config.yaml
head_dim: 32
norm: "rmsnorm"
positions: "rope"
rope_base: 10000.0
parallel_block: false
init_std_qkv: 0.0334
lr: 0.00166
warmup_steps: 531
schedule: "wsd"
decay_fraction: 0.376
decay_shape: "pow"
seq_len: 512
steps: 10151
MLP neurons of a small language model. Each row is named by its layer, matrix (gate and up: input weights; down: output weights) and neuron, and shows model dimensions 0-191. Each number is 128 + 32 x the weight over its row's rms, rounded and kept within 0 to 255. Numbers have three digits each. A neuron's up and down rows have the sign that makes its largest values positive.
After each neuron's rows, "fires on" lists the tokens most often at its 100 highest values on Wikipedia text that the model never trained on.

L5.gate9:135140115119090118085149104134089166126170089132124110109121102156107151154068151100137061152106097085104125154092148181155097140116056144089089145101121152181101184100126123124165117132111133136088151127056126077123117079133135098119098162100205192126119115188140116049152149123161163145116160150118141138185133138133117118145138167184084142093089136215171136146108137131125144141099152107186099160104128148184089144161110107151171140070130134051168166157127159119126162085125129115135152099147124100199079094165111131125164171043114159198166122162176139086166116103159137126
L5.up9:155084131076100109103072124118115081093138148084175133080155123089120141140103183170067177167143068108142161078113163154088159169089135182123089127081094124115141107170089186082130177109135112086178177131084126170108120145178124130095125105147126084146139131082074127138143164114088100115141179089201120160136198209111098124103111097123089087089116155168116147069164093167124115157110112076113100076113106134105121112172079093075112121112112115083133092173084134145117120117155109119134161092136080066132103055157086127132096147125170094141105123140123163125139106112096103169
L5.down9:134123113120114054106082164162152118136142142196126098146101098084104095148121159175141138090140158122104126113123127144168168095139145131139121167116091074082100167143094139103225121173127080111165129095117133132128155148255129138150178118071183110103124113103049180116072084156119085162210085129107174138131094084173098179151136123131092157165110121118135168116122129130093117137135122102069150160137132135097146143121151157105168110150135145136107085110238121159093136146158109153115088119137143154076148152114105167110151088117144137064118133149124139139118059115113161121
fires on: " ("

L15.gate8:127130117102113128073155135126162163210123136110111148144135156109140157123179158079090155158130149122114175136150064151165155134136084147159151185098118134147150186111137043132163180129111171118186126106154098103104151133116076173159159088182126080128119160129073152138114110143132127161211132147133135126127123129146171162080187130130123146154132113108111143171119135168120148103110092119136098100070112010137100167136097141180152115164123157123188154107128117148066046127144145130101101110179125163159112108142212127144087125117151174077112164126137080142112140063161196145
L15.up8:066124115133121101106086108141169132142139115142092109157156127164106175148066111142165108132127066144140140149129106077163097165126122081157130146176097111087149099174099105189143146176138097086100071159158150104126186148071147072141167094159122074167119186070144118169065154135123080129111166084147121125198135110128114094169116081139149129088133139121098119150146184081121132122121149174131105147155143152169065186080109179155158048158158129122113137164127065110093169139136117131106161122157176131123113122176108099102139169087130120128123070146100142193094145032094105126
L15.down8:147120120137121166072192138167123124154110086100100195166125123093086148156145136143176105107144155141150125141116115082153080086189140106151204057128150132182064120128135106058104097127179091140136151098138142116137157119140128056133149089176172097121169149116057076117102114144096124141113165071101112116098184135067106156143164124165135118120048120150107125133097124120157138095181161145112063096106131143144088118171135077078178122140145124089128129133123091145124118198132160091090177057123140161136117129146111141127158120141046165107108068189080102116119136098102134096
fires on: " that", " so", "ile", " where"

L4.gate366:161111080141123116128134092156115143105148159085104163159118101113085168162031136147096134127188155172124139116110162151145152078114150141100100101103109110137119164149070107122121173095161066167119179103118143102111119084129098100187131154155192137156112129069154147081101125146116127203178135097170141098113141182095107096167080126119099163139132157196164150057135125135140125105126115116148082120165117159119077125132105157129153108087121129058088148176075141184100130115143104136124143054126068084151171126202132136151161173138043123142116120139121157105204088116101095164
L4.up366:069146125118126135097107131109067098115136121060149105100097163139166082142150112120128136077104134157135121162090162178120127081155080164101167148104167126181145109166119135163163168143094121136140189119112097085157106106141111025078136151103109137186166128123180144128132148109154126140170171129151112152157172125079102111121139171153093128167086128173164179108105111122078119176129061117156103149145123117104130182165076037125155166104127070105146123158108140146111153142111099127160141127156121077191090094160108106080136134098130165114091133182125212116130123082162029143
L4.down366:137141076096118081114101175104154190112127146126144111110090110094155124139107141216103139120117148109130145116093135101159200159098120121155111162095110077089106128128145092112255124170118102132101119105127153164104100104255141124125139120126128123156094089096157139126094076122120115158161103142106148114138154094123108172121158135150093153121111152070151157101127162147087124154142147114097081128129145075139164118130114148073129097145145168113098141117205155137116153102150124099101117113151111139108120130135119121181167141141131142036154139119143092201117067163118116125
fires on: " ("

L14.gate66:146132124110051111151124128061158166189140059164080126124139166123089127084131139115159141150132150140145136160141100091164142204102148138128150139130115182132150159135125093136155115128188104103165167137124104029123196174089138087144119138128112098097094112170064104131109158092146098127115137169160212143166136134136159145082148121152119073118127106121090183160133171098185189167111175136107125087094138068170112113172103126115165137152143149110124130101102074102082070132114153154057124121090079193148118140159135114067043130126148100078136154121147102119133161111101104150
L14.up66:085112183098125085098105125126159149142121160120072131150157122173062108138136134129159084097152164091081072099100088142107123135170054098164189154121103121088182122157128122191115199116071144176101112092149114121102151123105112128116060134164138144144070093165147103165168099141124114154181135132122166137152145092155071123089109141147125119104146157138145176098107123119162160149148124187129116133122100056163215141166135125137180085136111075085191096136118137153135122142182176118136046094127130118128124070155149175110106173146075124120119106183116072178154115077144097129
L14.down66:117117106083082165124156123116111143156052158155136140148151176113102115123138185183128101132156132100128114144112139170109120120182115144146096116118147174100062132180105113103132125125154128115143125132105129119185117146163117088155119081172131117098100161132119062100107109160136194136110152144186145161160140148039187131131158145138135076151086138193146127100053172141181122139207131079136145076128142150142062097160112123088129139115174108096128123228115072080127111067130138097115106120133153073156145141118119109066224108159093154072132081120145104113122109097131161089
fires on: " that"

L3.gate316:111157049057155110112085127186102107098098179120156138123139116134144128086102125145141097132124202094151143101133112114127074084112078151130111097138129154188172138087117124106169141116089078060116182103091098108102074127192149119102158105155144120142118134117117139143093147091101133110134170114120129145180159142131096171147119154101084067090137175212090124071103088163089128187128127137143153117222109175111092116120107168180142113148167164091136172158102183109120203158111118111115145139165121132103111121187029115142169159109108123132145117119110121145130169072092147118
L3.up316:111168172070119141055105078121151107093145092094098135119114098167116126212092083120185174155077137129144132152106160160096115121161093153066124183140136083147137170168168194149143116109123156122177178161039156101100139145169168165179134168119172139181100181092117145102152151106159175190132184113129132139184127111132094110079077167138107125104092103177138183122099118096158148195147113120178077156097107122157116088122101153146155112126178099190112160135140145163119147078132115135133135109084127127100130113166097120125158149118134109178129085090107153164141063131115099138
L3.down316:145103083077138118098139111065137173081149150123157115139109094128121163170111149127167115117126091129114116111130096111139180126191102115148166115128038123171105155122131136140246127146139078121127122085098131142105069102255140159137135120094162154099127122147037111097129094136073082121175116156093129123142140132138077179148112133154088135108146126099159179135087165149125093156159110098112132157172109082148142121150082166124135142179152120087095160153162121144115126087166161126151105181115150139118140124166113110122112118128129105047165177080183097183150078133096095149
fires on: " ("

L4.gate126:114108133116152113111153075069145127181126113102120198122137149138130171110105115145087147008137179101161126140102092102149090153139101140101138121119160173149125101123108097157121146132140130138076077183159124195101150066155133086134197153149166155201135149093135125081129114106132120124116113106128141055121083136119135148108168120137106119139121129133139140126104094127097122095157179075150121186112081071073161103111105122117171062107172208078122130172115135192085084162136128100127144091110144149104154148175138061164134054097110143090156147083160151109140084136171079100
L4.up126:189079168072092151175182097077134114137116162088139128167142150126143097172111115123121123172119155114134154181045130090097162147126167179110131108131124065131101118191112192118086100117115146116138131125136173124148173113147108074118115150153136125144120130141095109092143154150099132137143159147157164008171138107071097123056113080169096074156122124158139148168094164108098100124159116102129177139110171096149085118118122152133067115101109105098142158123056148156154152099193108135153119129154150075129125079136100160136088160144103118144122175122154130143184115219187178112
L4.down126:162127071117172166181139104139121103093150138138111124116094108097141132144102131114094161123163118153146143114185152123113127118143105095125122134106198144183147164130148126115054132098150155126132091066199114131186166179112124125058138150161066141067120089152153129085063158111125129189143130226178164088128113116152093156123103122136156078128091104110186098117136194123070116164144107069109097132181108203124148135126114125165174120170123171167103107085103167106066124132116150086132116148187101110130142121200106116108094063176125081122086123091147150130133111094156094133
fires on: " also", "ow", "ock", "t", "at"

L9.gate263:076160137142168102129128110139149150080120196139200160097096131130140112144178140085107142136166082101137136131132063114144122160169102105080180097097094217114137156119115142102084084138128149134139121146122117121165186115146081125168109145205158071139102125114106078111134111082131099173161098149118078136143117122036122148117165107124136114113112113159141151111072137136110159131084168069084062120120154128191076086090124116110138081109133105098161154129165051090041205148190156111098098094086118138122116060136102129123131103122146131145147134163086120081109161140139115096
L9.up263:135097165104164085069136124142059078111148142098171122140080099156195142077109148144082110136101146155153168162168099105139146193126083128157152147122115130095146148126167092110133128077068156125076162080166095051075148168068208133113073103178175147124130082118174130186146162117096114111135088095107097143122164140150077144176112085137152111131077171120181127090116171139128185137124176161135140112103126127148136119146184121105182127123141113086179142140119103048093091141162089117110118148101182134177159140107104133122138159125127065123124122077146127111147183101174112110
L9.down263:144132182120124091113143110172160156104208132088125136142117191136143101122151091137137087167107126125176170115083059134119184121194079106141111126148133161142082113134120077098137160110092106191154167137098110154111148126169141126107154159142174102190140106131129080111146108137125091121079139147137148066161174072110119048145098130165160129118187176107088124081057119107085100120139145102165148113096160166128083062155182134114120143162145149138168106167136172195170130167114125105095156061090137140189134142091114141134165107095092099101134171148135056149161116081073129102
fires on: "bl", " Bl", "pl", "Bl", " place"

L10.gate180:137186183106143137144101086098202113094114196122117135130100154120160117153159139079153114098155145088124093154161117156088140095157138128079115168131092113075176193119143123131081132117110127144138150120167107103147166139125140094111127123141156107099104167130107063078185140107048134127156091121123105150127167217140133131164171108165170091145201168134170162071158114142158141106092131145153145122105178092145120130054223139087152160059134118144169083128115126058110130080179104128131086121109118078135149087134165195152120138150136152132200119133121136180118130153094097153
L10.up180:102176131142159116069154083125142115056148174147133118146109130081144125171068211113137195118117109137151135088117100102112159118152122103087184121186116124183130124110154099145123179136100075132116111046093144145062125107169160101160156162190120138107080125113142107111127149100125151200094057135085116110129151115138116074104095109133153132141084081132118122159085143138096109180133078084134105133132127166169142110197109110173181155133087158108175084163096082136124131112177100140047126108134147144135129067163127164127133119086148077138108080181115118115137178131072170093
L10.down180:073105134081146098097167154134177104089192143104144136153169161088121092151178101000122120101062131097140147140154132136170121098114142101171169092125130097117071171091165108106150124119120108137091174049115117126108100122125169139115089081174161176112095132151117133111131131133118112163136110156148146170111117090129124068119117112110134093115113102073071138117085157106117132162145157183101139160131126125178106119114167132135116148136065077093116127102160150153126074155162127069138149117120133132157086075102109143096164102108151120097112129120143126194163088126099170148
fires on: "bl", " Bl", ":", " bl", "Bl"

L17.gate185:151155098143062109093152096156187151201089171132114181179163145100130134157160200123112149136101121125145091122114087104129093155175090116133142087151114156135041117155129122099184127143175122200131152092206176125099134121117160123120100113147182109098174150127099141123122131142106112151136102156093142138193107082080180159144104130159097158163132136141117168195164135115119118113148080141164106103113180111111111140136067171112170109169058156100072095133161080168080096160161131155127076078175100130136117136117098182122198118144129169092088115169123115110113107086168088115
L17.up185:098093140129181128135105184123170090092130130150130081119090113134066149151131103147103111110081174117112113122115119116189118107097147127153082151141084121083153150118121143211058147124104149147165068116133144131134175113066165180116107173144092109142133124159097158169187134173088126070116090135086108142111091130201147046031126110134097090124162114122056115093136144130118139120128142147153061162156173185154106181105155123188098106156106194120130079124119125117132112140122170118095086159132088110111119184114090099152054097106150158148153143092086124183142127137139131172
L17.down185:141147143115048157132157142151176146130118137126095176153166116087090096126153144137149100135145135102180090110139081187103092104160119102170194116093092188151066087145140072078197147094139121122162114116193108117113144163143153119107092137162137159125126153180114138127133127119134146179119132103156151141137115106061123172190170101143210117132147112120203146148116119085161126125164124062089112067085099070091111056128120094092161104069110155114083134148128068148100061120131155141125157056173140157175087117161139155135178149176121142133069137137140117116143155109130165126
fires on: " that", " which"

L5.gate210:101089141183138056146121135165136136085164094151097145120061125109096167160128129097172135101098155084111129113152170178113141096117083143114077110109147078180157153110108093166187172173099143179166160124113072122073108101151137176061116122188155166111110162141134105089093079139136181149131133081192081131153163151174093118169145148109097129153142204145134141122124115102115129134110093072134067144160083150127121135154107096106153147072120048098117133106119124154125105145124063116137160160178171078107134141173134122171099154114154199157071124136107156146101169087076150131
L5.up210:128100124173104086174182073113097117142125184101100061142114128065116131074114136154130158175155103079108153117042130150108126171092111124071116128098134149108100156182116109103170102125062142089158128103095101110128120138151136156074135175147164046124180165178082155168136135059116152191128152105110202139130138151147125105149109135183086120124093111128169111145127123149150160215132164162138076093122052116131111146128073118152134159127120117133115123095087202183100142115157139113132146125133066070095174115161098109141161100132153147125139140087166183156145100104138100145
L5.down210:138126120086136113095111179109171146109155129157103115090140086097119126149096152165112061146118072134086069097221106087128143119142130090171084186103061114087130093152098094089199141152111134119118148155088125105130128119184099134157178104063137170141070126116143146108085119143092147074196100159125129130098121110113092106144190120147103159121114130112170210112133117119110111122145126131122112149154117111076141117113151147094156093129106095109130060116198119129097137067129074129087138166155209133108073107104175146138157146121127132016153145110118123146108087131056149150
fires on: " ("